From a checkpoint of a small transformer trained on Wikipedia: LayerNorm before each block.
MLP neurons of a small language model. Each row is named by its layer, matrix (gate and up: input weights; down: output weights) and neuron, and shows model dimensions 0-191. Each number is 128 + 24 x the weight over its row's rms, rounded and kept within 0 to 255. Numbers have three digits each. A neuron's up and down rows have the sign that makes its largest values positive.
After each neuron's rows, "fires on" lists the tokens most often at its 100 highest values on Wikipedia text that the model never trained on. A number after a token or word is its count.

L14.gate112:139116099123149112121155120095117129113141138118075157114088129153102075131104080119117118177091115180111160118130127122117152088133162087099101080130217110136137144126119151142107168141112101118135133127061098112111137160144146142159130117155138119146118155104120154077129109134158111158142145129091131136135141193118145146117091094111088147160127150119148145119092129129117114134099166127104092157152122117139119118106127158134132171131107127105148146136129126108100112115183105149120106129149105123128153185147160122144109108121137127116140130155146127157123127166154160141
L14.up112:116098113174109130118133074115115147121096125119135135110115129153113117074070092137139091144137157139105125135122138103121150119155155102105104119143189087125132106144171154180074134169121096110134077162053116145136165116125139113149154087147126141130107146116135134088145164093140111116122142145117138129128088137180144108165094151141104132117101123105148101134086128113133085125127127087089094110117139106185131181138156130129141150122125109105123156144117145130127115156185121131116127133137093096143102143161137130126130144151103133136132170121139130109132151128137100148
L14.down112:132133097122090172106141139177180112128125124128135134148132098108148132173112158125117113107115136126141160089163146116122196154124126104154143101116089131140150102138138089125154134119118122121117116109132100128146137116126126119123120122085159112112074095172127171151139087120130121176142112078112135127142161150158115100147108131161157137127127126130106156115140165108140112132104111128163117087150130105144125093056117104147097176117115146093146083107108116124145157121122078132097144150184131135148128109127125155123110166115111125119143108148109109196094124129127185139
fires on: ";" 29, " and" 13, "," 10, " of" 8, " was" 7

L14.gate189:157098156137110173127104157105112112117109106137109112127127149144120134106114110165107121151148150132106116107096102130117122070126117147130122097159127107133168118125155135120172134112145114129095149126130081150118082134160110104133164113096110187145133173098121144102124094091126132112129125133122144100110070089119100168115151124118083133134140122122142099100136116160134163099117174160153120156167150117138127123137121174076190083128131118163123093112125126088110129160131107155105093138130110134157081139171106115130136128166139132130112138091132129086127182167106115122
L14.up189:108085151139108153120142123126138124125134171171127111167082165188102112098081117156142132184161129137136120108083113134113156117118119095138128123138175113129154111123147146155147138134153105174108125120073101130103149117152168117120151116100129141180095146161110140072133113084141132141121120107115136115123139102153149171173120138121123106122116136122164137083129148115127139125115141106124069119140140151159154133133150173127146104118117111116100134078138131142109100122177132081133119127093144111118086127122121130121139116080093136123113197117124170129135129119136091157
L14.down189:140132168137117178172093163113113109107134116158131124132128111085087110172141136120140110098116116168118160137137146179050146154132114099112116126143074132136126112114146131110157131152109098156131157140129106107146060165157100116113107136135072142121108102146121123133105122126122122135119139113139137135143079136146127166155123089087121146124166103149128103122103115138143130131156162098160145151138140131148140092126105147130171169132132151177165092119099152103117162154131102155128119104122137089105108127104120111146160095129166157150113125099158108116108143165103103089
fires on: " and" 26, " a" 24, "," 15, "s" 11, "'" 7, " his" 7

L9.gate153:078160138148099125125124117141145111171134114103106083147124140121147148130173129131125112103142122160134119118118109137100128199126173109147122127146118152117121158117096159131124159155144125081106130139146105150122094094122122141118166127127113150185098128150107133141124175077131123135121141100141130145135137160093149128146117134093092111064101167095156126106117084130183085134070143146145129170131137096115131124130114147081122098140114139164143083129082159117130112121150139082148139169138151092142108153115102117114111113163106106096131125142171160135122117153150112119
L9.up153:133127152122145128113145118135166153116145109140148123161149084096145111151101138116097123140111122116108126168126145135097136094107159148148132106138102105107125120123096152101139115137123121106127190102127177151100084067105128140151112141120138133179087106124122151129109134143122145132157123126148136162115132166095125132112124090132091100081115106145113153117137122153111127112126120172113091149137161143148130153130144111100105132113146112178145137094111129118181095116096136082095103129201127106158124100067149051136170141148117160117146121130156129122164122133170117139
L9.down153:135153136122092139142107117124128141117098115138132136130108124140090109142129117099122190091133136150131134108182146074123132130127138118134168165120123115150109095110159161143066105100121102181133132119146121131148145154140137134112101100122113159107090146126109130115103086133134094141102150114114120109159110111102109135130123139139144086150099117140095087155141111125155098108135172154118159142163154161163161107099120150148120124139177056147099137115110142110155152115128101143123119134114100150191139137116131136175099117106153127142164143113139158158117130109104194066
fires on: "," 67, "s" 17

L5.gate254:130128142118152077126105128118168143169114160105150154151185112124122138117155102148111126126109113168114089106159144142097146088102122130131127127148145138153146135125097103125130107125097123145138144089143121138146182147130115140123077147112088084144123102087135122092138142095130092092152064152136140196103111143131144112122106129112139176117136150165141182113107145130104132075120137148127143121106106130111105113116162161176094179105153133141155154106136128105150091116097072113114144116134130161133141085102156145135140129127129143180151105134169153124133122127129128124
L5.up254:081131155151139146124056110140179097132150149084155134128153142134144144141115133147131162154129113132120116152107100142154136132111112089154151109157110110119114127142145106123156105129097119152114114139171116093147149132082094137114121117136130151100123113104153140095073125145144104111103138127116142167173100089136156119106144138075128135124118148154140126133149085132153115088080158110135129126129108081145173159106109120143086094131130127104159133143150153144115110113153155103109129089111128157111139162070142168175098077183126113125159154135123144132139152108107155109
L5.down254:136145131099155083107161124128094131142112108125094107149113127085125142106133096117126111078087135152139097123145132120132098124099128175146122095159148173163079154108113105091127136156124144098107163109073167169116104111165136142124117162157129126133133136113119107121146132104151132128143093181136148127110173136135124112144088077158119110100151105117137136083131110114094140138141117116163103106072087177128107117113177164118146150120121109166145136143135112133126153137119123155125135133142120149122111116165143093108135191135157125153121114143163122144143118134167081176
fires on: " |" 55, "," 32, ")" 6, ":" 5

L14.gate182:128122101123118136123113134134082132095113092150141143180183101087135116114107076094095130138140135134116089114144148120105125149117116181121094125148119174135130139109114101144139048093114144104149101140133173133122131192118101151105121168088164085117138106121120106126124110149103117172126142105173125146127134127143082160153118148140123128152154118125118111119179127092144179165115108182097149123107131150127128126124129133122099160137130122156123134138145112141176118129102105161106130107144153097151152136128129129112130112114094122141126147146181117171146124108170161095
L14.up182:136131143100115119089167137123092172073164108110166115138117159124171122110086129133136165193169101121138120109090120162125072087166119177100103067117119116116148145123110101147152126114119140138091102109101101168093121159120074140132124141097135135139177157115119113125143120143127146143116093117138111104114112110157129161109101141128151119131166094155123159092127158117081143150135131154151106157110140092120125085143066093113108121127153117109142121134159099130139146140130123123147139122116111118155129159122136136119139079134128103120084134101147127128120101108161139161
L14.down182:134159158123142131089146108125133105149114135126129126121142108107116118127120164151102140149133155124131113117106122133155121160139093130147129130130148153093117146098132142135061134095144124124113141109124089133107128151112160117154123153141163146100122110121134148115134130137100084097134102143140086123141167138149126101140148168124107153057118129106148118134113053133124123129110161120133127146146140151125166123174177136159153142105169148073113137131147062125111123120188118130079125118105156104145205167120130123105137117119151131127100080180110135183090107107119139146
fires on: " " 94, " soil" 5

L13.gate45:153131115083097157097108118110100130143131153112119160096127067137111149134140130151142142140131133103115121123118118102111126100118152159129133077126130119106101110133115158148158121090123099129123101150145131145164122080115144119129086128162103165071157135146105114154155127142124140087083176134118130110143139130099137092134098144153103141207120166134108192088160106150127107109096166146113146111116148150111141119111122125114086167160122099133110144129108150123122131094139101157115158147205154146129153173126144157148112109124130099144163083149133097125149141124120127120
L13.up45:111177174116120155113074112116085096093090156113090147120138112117182118128104114173099143173140136098147132083142121153128122112163115099117130148152135105106157113148065117128100115133150117131098118141121140124144189132097136113107132139136101167135134138138124146117171068123141126117120147099153071114112174132142110141193180154148117109143120142118110139103139113135178102124063151121146148153103111139145135114117091134119157153139131087121126106098127145128118143125154111114111156144111129142140125107142164111110126093100143130089117121172100133154103122112137152135
L13.down45:167072122138096121113119131143110142122134099152154130141138091131117118118131161122135126139113128132094127167109119133150146163115153132105120113072072124144133172116160122148177101091140108134149105146125102136119127115170120155165123107093141135085124125132141138146095159108105138139077127146097111162116109073138143103114107122144140152159135124127147166129165132097098118133136127136085142125171141145119114139098133132096074111175118116104112139133116112119115082187159132151135122119192127145124087135109133135178135158110112137125180115044161130110139124136150133105
fires on: " the" 35, "born" 17, "===" 16, "==" 12, "-" 8

L13.gate196:115118133098101145152130182104138159122131096097123081118129108130138126117170112117125093099127154160146162150131170172112114114102116143169119125153091130133132084127139120159181128145140138110142160138135162133098060188114150133136094141124147146137151118086101112149107103100071132168157114189148096094121089130156113082129138178137114126108138168140128164151155108133153127162132155155149145140125136126105153137118145128141130096152128141120083120105142138095109146125120111077129111149144109112132153140125105112127142120089120156120093130139151160104100169136113153100
L13.up196:121138106122191114159121128157128105122116101114122166122085147074121113106135132099126147120088133112128152146161104146144135115125124165166136104175073124119103128102132143142105111144102148144112135183138086149178134135092114148119124134209136114122097111134131098133139126110129133128103133169170148132127102127124121132132153161108087148102111154124113109159126100130182138116162122121131167118096108106121192124135156127117070130130122144142159099176137123138090110146155115143141133108149103171092131125149144154156109097114181099145098118125157122084103132139136149141
L13.down196:146118145124086113118135134068137154144131133138148119094103113155152201146113125144135119105132078137141118136114140121118103152126146106127140169115154098142128137137094105105102136143135107122163135117132139106127148144159110118111091121088114104137187140098125182121141114130146098127166139127064122147084154116106108137126114143135150107152126119135108148136114177155040134134128121166145092144139119158112068118161110125144132119141123143115115130094106127100139187116113106154124143120057148130150129146131171139098122149125079170153139122143123109153135132147110117177
fires on: "." 47, " the" 17, " a" 7

L12.gate196:150103098134119132157123133143144168122143120165160116132072133149059133099127094118117072122105115118102118135128134101106143115114134138137115143102148109137097130139139120131086150090126100158127120114146130140140109102146116137150082112169124148128093121118115086128092153083118152145142178092135154089141133160129151110140117146115125135177089142130144106106134142109106164114136112158142131133169130124119090110096157154124126137116132093177145129116113156121133146129125111144102115179143175162170126143106205093140138094099128151164134110165123180150154111144100138082
L12.up196:129104136103153135112131185175175114177128124113109138097144134133114133133132086126112113085119125111149156193118075128142101137138101177130137140094142147133150118163118150138119154123094113126101175151162130168170117162107148108144134146159124153123112151098120096150130112144150095126110167101136130087126103128116091077081136140177122141116147162126149137122132074125114110092137137162118157096119089113161126136155158086148117122162114117091106120105101122102122134129120101099165157134159096139141144076140120137097140155164176139142150141133104103114137130130119114122
L12.down196:128151095128115139104127065117073100118146148138176155126126127124164080121115185121096164150130105109121118102160162132125143129140151140103101127207117086136126136112116118131107103151159172117117083137083151098114132134117130138140180133082138095129155131141152148120148146129153144093128087142127104146107139153102141146142132103095128094082133135141105143155101141132130128157144127079108124122120143091109128155197107149126097126096139138117138163161142104148129119125107153146135131120102153107098130170103143151135112129164100106097117177134144099130160124111161122163
fires on: "." 59, "|" 24, " |" 4, "," 4

L5.gate177:111140130125111139136120073087080102165134136107124118124109135111104177144173111102119156099140136113098144154124115124123117120137122105142100133134126100131147134157176153130091079138191118150117153131126153123095141091134134100145159122098125150116141170108104145151115096130057149140089168132162100138126146130145135138138143100111104135130099144108123082110145113119113059141128197076133157109154136107134110118126105113144151152160127100120118083097113152128104146131120121126136098083165134163131109122173165116120128132131151166130116109080117126176132096136126138142
L5.up177:144127127159136114178144115146183123162169128153175145120151125105131095101138119143150122093129159119149124131146100130128138184125134100173107126133119154132078109114152122161132150095139153141142123080189113136079136111142086133106130184151101157123138119152147118129075114095145119156101118127133132158109118098156154110118128112091109137140111137173083115112160142131131122122123174091126137135136158124115137124102094114137151154119105085092143104177126154125153106126075087124140147176134107143114165098152140113141129120185101137151123115112174116112154128143122132101
L5.down177:103147131097075157136118170128089103123115109115132111121155120140115141089156131152135106119132124150145151121139106107112117129160129091131081165154121071132130115144128147148145138137126135110119119146142099137109125213145140130106119114159107138098133114129115130118146095062081118159144135154107110093107116124137076163141119136129150125159123129122098155088143135162128132158093107140179142168111170087122069089109128131123123127126151167207154156109106174111129101126117145137126131133105123117137152161146127122154127126114111146118113137124117090191125092161146124151
fires on: " |" 85, " (" 7, ";" 5

L9.gate107:071121133070094158123100132137090137178123138092084100103123120124125126138171130117138105148151145168135160141127082135100160137117149112115134160160119150133118134114144134104131118147113108135123128166126094130132143113094106134156127137122102156137087090092104123147128134146131148100105178119145120098137156137121157137140133093131125122135157153119166118079153148149142135101135101172146195141125164171121117096122140161102125113117157134165130137062096122137122152129151130060097170136165112160138128170151140110127142151139120146122085116127153123162114081146131090131
L9.up107:138134098115157093087153126170098125108131126140130148170135182141106128147088156126107122134151129128129116142142138112112145123103154154160157088109129146098115114105166142084140116143083125145095121158113122164111115105071116185142125167090109104144115082141127154107108140122147148144126154054126157151132154131136122125127168168162126138146146154148169118150120093118151114065095111150126132137142107138084180089140142187136159170129108125112122167120107125139132099098129097135122122160105127125131180138139136120139129134135113101101151101138107121095091135118114103117
L9.down107:104159132130095130131120157124146104159138128117115154146115104132130118111163101135137151153107125146097165087122118111114121121196133135067108173123146103129111091145102149175110171118147151089178108100125121108139195094175112129110125134147090147152091140129139128137150111117114102111109124159105083118127129139105144092119120104137159141127118086129097140137092155134116105138176160152149188144131132118135085166108125150156104108105156112136148092120084094129145140121143132103150128131103159148118083108134099129114135121114127143108188118121180146128154108133157134149
fires on: "." 66, "s" 11, "ed" 4

L9.gate67:075134123069072107127117147126125131137125125151151140157136112129117120125134135101126125110115130145150119109136154122115127148071174119129132120136066104134151158170109182130106091153125095104095121153116106138160109132128128162145140171138102101118138095133106121173126109113104134108138156118104186122110153137135128140117125133089116150161108081135111105120175126175131145128091170128162151100165186113120113100113085187110135147101136149119111135110136152128132117137102110138152090145127122125135158136105122114113053130122127159162151130151160159123122099143158171135
L9.up67:097149164123111132151139147123164111151149114133135137110097149107116149094157103120132120108159128117133137131146135155122101134136150118114154141123113097114106149158128156096141090106103123127109138143172064135126147118149087142106151130103093105127150131147108134127102139095075140071123120111145179109143080065148126159137086138081104125134135129129103096116120163122170121109124169125121147119177165109164101113120114162098172113087128139136119078174169142123144170151123180111152131149149124097112167140091147135111140138124116158155183130108131106108132139121122151102
L9.down67:119106130063142109095153158132139156151158111129155098136143121123142143103115154084137080092110149116145114159127116099112102131110137141130155134149126144158140164118090164135157109163064097091144125133123121162127105106128131130113137133176146136093138124117090099174125155109125143149123144102127154092118131125151121111151135077128131155145152122129115149124120088173108147160090119131132052153137165122066114114111148080119109188147137110102140155142158120117113157100130099117136126118132104141149131178149117111145117105118127126147078139129143171166140105129129119171
fires on: " |" 63

L14.gate126:098117110135111137113132130134132118102116085133145114168113137119115119155154120119063130138158104066147099140122149144178116155159141111143117144120123126084100141126133164121126134120135117106147143140105141157142106122120119134144127147100124120134105084112143126165128119135125108171153120063155153147144164118152122150138136116045096093119117128102127122120173137100095176202099137110146137136119185130104171083141144153164113122090111168154099141126119159142129116073109144166132154104114132125119164116119151089122107099122189124141128133106130142128144119129148112102
L14.up126:106145097151114194107113160109110147110120139157091136126148146117136113163141119134146153163165105094104158150096106130121138142090128177136128121133127140092148100114117135175150104107142139151123115123081145142121139124138123135172106156110118133121145105116138140097126133129163117147063159107163071125143097175099130093117145152142118115187127125138127127129163067077151157126110149177090142133135141131131154105123144110135130165135154101133140134125111107128099134098140074126110094093121125155121136161154177147098152150117130118092133142156136110143152120091182127161
L14.down126:140127094124102162157125113126121125097134110107131130135117131113091112124147147143125141108108156144134156125142105171171108161123150157130157151132135113071106101131123105094126143102157132140116150141104103095138078141129134104096116184101144136110127115112147138089117103122096139141114127124128130146156117120146095107080170184138098079145135116116132115136160086110122085151119136143107101156105142095127146121215118161134143115126109143131113145149116150101123109132103155156146136117168108083098235159131107148145140130145152131123162152157135151110116155127116104104
fires on: " " 41, " S" 8, " L" 6, " D" 5, " F" 4, "m" 4

L12.gate252:112125135147102199130089146135127126152120092160139152115153136097141127152124115104089124159110139101116108168089132131142125121131159131108115087156117119092129093096112124142111147149148161128167148143130134124135146111112109137145104114112104138120109132126155116136112135119130114092161121075113100092097102136174111110155148151103109159144118136120144126185136127082131134165170185143102147098076118117128179127117098177136123106160088130104113084130141134199076140146134153134136154144118155105155114117085132157119125112148139100153123131089131143168114124104172114124
L12.up252:130100128057109103106125131121093137093143122145096114124117178111149120146133126138078157150112120174143108138104136109135146118131106145120127123181123141144162151138152105138150102139153141159174136131073164092098133156098114164152139153077118092129096118153096142136153122147119119159126106162114143123115120111117090100157109174154108162133133121140112114146126182093127123157139135151125138134133156159094171104106086166135127177093120133115116130110142092112124120138131114147130116161123195097133142130093105113125145129110087126104092136123189123142087129126159114103
L12.down252:141116137151135160112107133128165139168129163131097119152146126141106129119091131140112132156121125100144101114106136099139109126127124151178128123076156126126107103113122121107061117158138126120110103140129120131145101163096127142137109172134141136156136110117136142141127114139132125144087130118120130114129131141140116098117144171095068107110129087152168140108111093155121099166097152128146141144106151128103145147173126118127144146140130148130123153125154053101147097136073103181173154111147102156093216135167162142072102139125155143097100117172107120139144138109102129123
fires on: " " 98

L13.gate172:163139121089092156172128175114116152102179137134131118127141136127150126160097136153140195182121146138146133144105108119082144108114140136117136151114141070094122111111088128165148117127112116160103139176098108135146105135116134094084152112163123140108115156137124126146122116083134118124138126170098121081148095114113108124111134179146118139169131140146155165122120128145147109107142142161124095119137135162158146130129129140132113165123160098125136106099130089156058160101139101150181110172104120144139138133142116091134122115178165138139127156080137127115121153103111142108
L13.up172:138150137090163105148136134172111099110106136125088151106119133161160111159127130113143122174114133123124148138139105103103106104118145099091143117149184108096116165115124141139143143144140114070051109156124194132114125133130142128125098123142156154111137147137130139097154118143165102121099128141118132109123112119131124147168181132148127147140142127109136142110119158115155076078119164141089111142054105166132183103126131124115144167136149119111117126126097122108122123122169117130113137134104083124127111093151181114124160117160112137078159140139155121106162165127120159108
L13.down172:113128086147105140113107109120119142149168113126176126139103122129091149112145108110113140078089158108079107127084161140134132110133102141150136149111086133166160110139119127095147092128125122135163125121116127100154148125162133105083150123104109104133127161153168100168086147093160140110141160102121074140123172114178133116106080119136166122132124111154119093121153100157122115162174120089108138133140135111134086170140140165145129122142093160125182134125130163143101122104080113103130124160177116118130110129133111142176094141106096136154141122135130163126162115126156121149
fires on: " a" 38, " is" 10, " the" 10, "===" 8

L9.gate14:177118084101109135147132124154171152128134092115152131145125094109161156159148104105125099134135097090108123164118081120138116146093111133085136151140133164131154132144173128183094159089098090101143139145077137177120104108137103074149119155141133171158162105139116166164129140119103155137114082125171110066120160124125096099113143081173137122114077116099124139134138124102111129158120151124120109120117127118157131086155139152162132157145133136109101129079152141157103133103114124139139087154159132146099144131101106128111133156122144137136128143127124126134145133126159114116
L9.up14:157092161080147091130116111146125130141099105116136133152149112111113120100137146104145128161107121162119128154152133126089103084146106119131122140146129151162123134137098132128128146137093104105116078100135078133181103117116111110166084131149156113147170106155110086145133148113146092130167144139137133106090135119141103110137151114159161117150133125118126154145126132124118148125169125189154137150090108126125084088159107153138145143143124119162130201107147145095139102123104119131107130160098127118099170131100137123164088188142104121124133176130167147126151127116119148061
L9.down14:111142165104120133106100121117112161147137175122135135101173135177147113143160115119122098088090169108158146135124122153139108140153105101126173115087085101130120071120088127111151099177137088140132132138139138083097157178078140150148139113105145130135149118125127154103123110152119101090133160100105089114125147175103165159150128097094112109129149162115157129115134145140133137106106122122137119147117122107123144126160116101183112118153132155141167108092153084141074144160115108126120147098140103144126153140129138140130140152077153138134185108118107131123113129123133113175
fires on: " to" 70, "\n" 23

L7.gate11:174138134130165101101126190112090133111133095143173153138117157127142128147105130090126183174111149145157177158130205128130112135108128131127098151101126137086142121102136123120116104106118122126098106168099137123108107154142126171169076109119114093128107135205144097138130125101153113093134115105124163157131179125138120135164115149133127101145149089152124111149149128132120146141088135142120125106123192114150143073117146127101108117095118141125110164133123151162124117130125126160129113121144106114129142142118152123131113121118131108105160153175131164130126096110131068130
L7.up11:157112167117134108148160105131142152141152130080149140133100138133099151141143117126126128121156117105136152115117124152091118127125150106132122127111117136106101083156130143149139156136132093131147140090164111103103141131163121141168107083110124141115090131124115146136104120100137161083147128099138133091158155104156131123167098180119105114162114108105104085135135146140131100120133092103082125103156160094093120107100100155136139196135070117100157126187130148162141122094102136130165145169130164106129090125169160155134078098095117157149148121103137140120150130160092145103
L7.down11:104125111094098128149122116124134124149136114107121137091110113117129202103128147111140070125135132119120124143146109136127149102127122128135095117119122145168101104169103137076150130095139114132145179130185116115129094145151127108161125136139108123132098143107120132183129171134163132138132095144116135127107170148144125135093118121156108196153173154122147099123131147127089150098172147126121147079087125088100096089108136130123154117129137133106192141123128141096116126148111132125116077098140158180128118131123130138110119154143179092153094111109129150176124133174092115145
fires on: " |" 38, ";" 18, ");" 12, " are" 9, " were" 5, " Tan" 4

L3.gate12:137088106109137120089135138172132142143124138157175113168096140128171135171110143104150143129105110139151124098102138135109143151079165144113106125128135112146098173139091150119124122098084119124151122050101186154105121117112106167144120151087135163157132146136092114161142153147147168121144147086114103135081131141094133128145111102152153123165127139142103117123129139145104144094110131165142132131138113120102064148110119128139120134160135113129148161096124101142125145131104120150098112166073147123141113149122174115100139132120134115151161125149146102117107109172149092179
L3.up12:144151141125150129096138160138137116116113159126140088147118111112166115158060150140198130141122122114106146099126123158156116140125161138134139091147144094112109143121125180137140135102110135108075134125138117142087104122111132165157166140119146141132148118153121137178134165142135153141103128133144103208097145105134130117145129152131179100163077108182127097119166129144111124136116137140145100115167074122096123120091163122100090130112111151169140174128081110151127124155141107108131126105092135121168120104102139134117111109116124132130123108136148104142156157134163071128
L3.down12:136106141114113149180115090135144159135152088123135165088126132144131115098178112112065131096117147116144146153150146105106169096136113076124133150109112149126119113120135109126112091135166130141166127105119146137160163131164134084110093120142091117101139157127125130101130132112133102131150136159152114073172108157121117145122120106138100151125167159107098143136106142125156111138121146103122115121078179121168135144144088119169127141163134118102133115122158143110120143099095144148121123113146107103091136189165121102179157132139131137147126150118114161090100096138076178114
fires on: " University" 36, " that" 20, " Republic" 11, " control" 6, " Battle" 5

L6.gate182:118155145118143115105120151168079119082176101130092128140103128114130147136110115116109150150141117165188105140144115115092101119105141179163123116120160150155119163115126170110130079141120133156084115147137146134159147114101108086120108135131135139155142128130120096086153060141104108071131144144140110158094143124093147148143137154164093106173184121124150133075081124135128152123090113159174132125098075141112117109131125165100149123102155130116124122107127112102152118109104128127157116136143156106130140095125121140134111131144156120110131124159123084161127078146126132119
L6.up182:140140183117140126059160185128106139143092153166085137139148135091132118154127159104104161168107110128141158170124134099092140137131129144111145132104143148133114196147088134097114114156104094133085103134105160137150105173099116172134144080133156122149113104094111102148138095139102096116120138120141139150107134152079114143142147105143141128130112122128184156131136103120137112145121111156155134168138103168093113115136130158113088157149144100126147124115136119091115124105144098134125160149122097111131169144097157134117106091122139101153166126157115128129123133121171083137
L6.down182:128191106126106105180150055105143119099111125111128152137205116163133111120120142195148137152144155132135109102123115131151109124126123121145119132142151090115126110109141087153098123114134130124132116144105117124131157081111126069101170140130135139127121108136122129103114122148122085136097087164128153135139117126149124108071147127122124136098135118119134147157117139158137133135170130111111129157123153120138135178121118106131127113094162180150084109131190118144115118175141152105128099150095137118128080148121109134132167168142095078115117135112170164102123145139131168128
fires on: " and" 60, " to" 9, " " 6, " of" 5

L8.gate135:131155131136105113128147160143167154146150116161129124120103136161117145148116121122151111137140102134164110138141147138048146130113119112136096132134132096118148163132108161111154111127066109166123147140105127139149126105130110099110163107139078122153124127100108115129141111136079168176132108105165159097128130180120120183150142099173146140126132159163106118100172085146161138131108126140160115121173148157140101164107112152128100142180143107140118089118109141120118129090139149131076109159083154150157113162124155090099131083110119130130117167142121115147105132121124091140
L8.up135:106103113143180109153106100166147091119119130129117130140127135119059137107150164116142104105066109115123088105153112143120127101129139164144162109146094115159110100103136141117157124139137146133157139118128108152140144080102143130134121084167140173131124126144118094141112084115110144134134128109151129120149140140134150150105148127172146125114124166109111142165116118131155104068121159140145192147122068120108146110111142112123120133180112100157121194155165132142081115136135131114150124125120159129138163106111112096152083117102144080117143122127125152124095143127104184100
L8.down135:136178142143072138113137105133134176105168151163134145086117125170201126155128107133119120148182079147145143126151145134130129129115119100145091135129106086108125135132121133116108128124102116145132143094098155089121112166146116151116142142086098103126133155128128140103140134161150101113139096116132127131133105125105104159151092174096110135145134112138084102116119161147104125204123090114099138105130176127132110145146118140120110124118109129130099098115117135075127172108116160153138071122109108123173110138148129185099185120126093162128138137111141129149140127124142158109
fires on: " the" 84, "," 8, " a" 5

L7.gate103:140160144102103151100091118145110158122134091103161113151181165107142116140140114120137125167129115132128140146129092123080169116160148128061119149111160158176129159091085069125123145149146128111154136096096091140115154114114080142096078115139105103163149116135118148085156130121073150143116131134118150113111161141116162122162098124113116128122124135125125175126113173124115139144109150172105113156126149156109096082128118168158131107128165110116138124107106121125153067138119124161137123155098131147091120165103111147136110118130096148141125130131164104120130151141140100099
L7.up103:147095133145153117159145139180115148123121173137127117166124112148149146131083152111150160139134118149092096119131153109132140094141156133126102084084113126118149116136096118161130102130118111153104074111139125120142138122080115140133128113138097152076135144153104120124138130111159115159115149134154166136124099101156128148118155174120131134106146187158139155133110092117171119116120136157129113120126099136106140179088116127100081143148103158097123163148116140132115113128145105129070144138104075126157106136133136146161110092128070119110154168154097124071135160150085154103
L7.down103:120116143135142123124156104134124095108087162126102156138078119136106135157110111119156129146123138099125132116119108093201118114099153131143116067094122133164119084130065161094109147126138174129095148131134147125134085120137170143193119141129146157122125128145103113151153115147168164159160158117120108130126139072129105103111132125127132126105147125150126143148172128125103150139137104064124137103142092106119143173096139139084073168130077144120148125105105115146082124117119136108162115093153133165141116130102149154111118120144148139120145125134105138144180133146129131154
fires on: "," 75, " and" 20

L9.gate179:123098131160124102063135093127166143129156136119151119131145096136159107108093122119113133129119114143092145131120148204112101122132120095143136148127127132134107173129126074085155113125103123135162169136114116110118090116110120115120139110100163108158178102085149152119137155083130112119121107125168165139118129090162136133105144110125138083093116133135174112120134105097183108135107169089093110165131130123137107152123100145143112112175131123138147131102146144172145134112108125081121146124139128154140097112123145164116125110127102151136193109131107133169163141134180091139
L9.up179:142121164140100078125149123122157187139139136155137103113114057138132158155118083104086113101128110152101134169134119169115118119109147129153120101097125133177105157141126113127158120144113104132118159108134119127124118125129100123124142109107101149172155126083111082147117130136119121141100158089115152117105127133117129103132133081154110086111139140098120138129114102095184104124098157146121095148104116137130107134105119133166093110171148096148118113115090141132150141094146121111138093167169151102154108092162145124113123096162099166171176125122138108164170148168137150123
L9.down179:131128083096139114130156128143105122159123153105133135146110118120147173145146126159110161148118164162128136134121109146118142111109148148137135073147171097145129110100159124201078134052147126131129151132142111120120140097148144165096119148131136180135082139131127075119130155100133150132116143101146130116151104108118142115146094159144106204162119137086116144134101087108152122152144145145146115101119146121121184101151097121109099140111107119118144144121095100099160144134157097145150108126118106103123122111154108164133071085113117122136136135125158111131112139117099187116
fires on: "," 99

L9.gate187:164117122121110149140120127169167121141147074134134127095164130096101139116172141122129132114176124150147157153122120126097136137163107126120103140130134142140128096103132117158097106158131156070154135149129135116118140115165101116111097104143108169134121164107123117166077089125062112129122131160140166101124140090111152129113161116134140145126068135141104109158145108157167134187138121125112112171092146107098127142158107127125131121174129113135119050136130131114149098136101148076157135169158158122098136135110133143140131139138094151135176104108137148158093122104105122124
L9.up187:111148119129160121118091120141136125147119116116145138121131107094183113120106122141177127130158112121120100112115101102129147114153077138107111190108148147158145109133117111091085129118149133100142111151123150116167140095113078149119117122122164117150092172137126100120116100175125113108132119160182158122128127139123120101144131148174153162112096093139137127137135124166067168119137103137164129172120084087156074140134147140124155107111159079108156087116144102136131133132108142159111135148123168138098136120119115132123118159165104099135119123164122150114092122068091122091
L9.down187:122148173087122150111155120115100139165116162115137121133104144101137101153143129129141139097111129120107134083071134183128168149125102092153152155101141153119128116120134141135165139128172129135136086159108127104105139109149152132162167130111097111072148115104132158166126103091125115139152125101099110140130125130108124152139133156108112136099142175104100139127179113095168112132117123155136126111098082158104137166104148098163120153135099098100112139147111080139132128130123114146143155104117121156088130074124116190132165135125149156137126138155158140069112145085087142118
fires on: " to" 94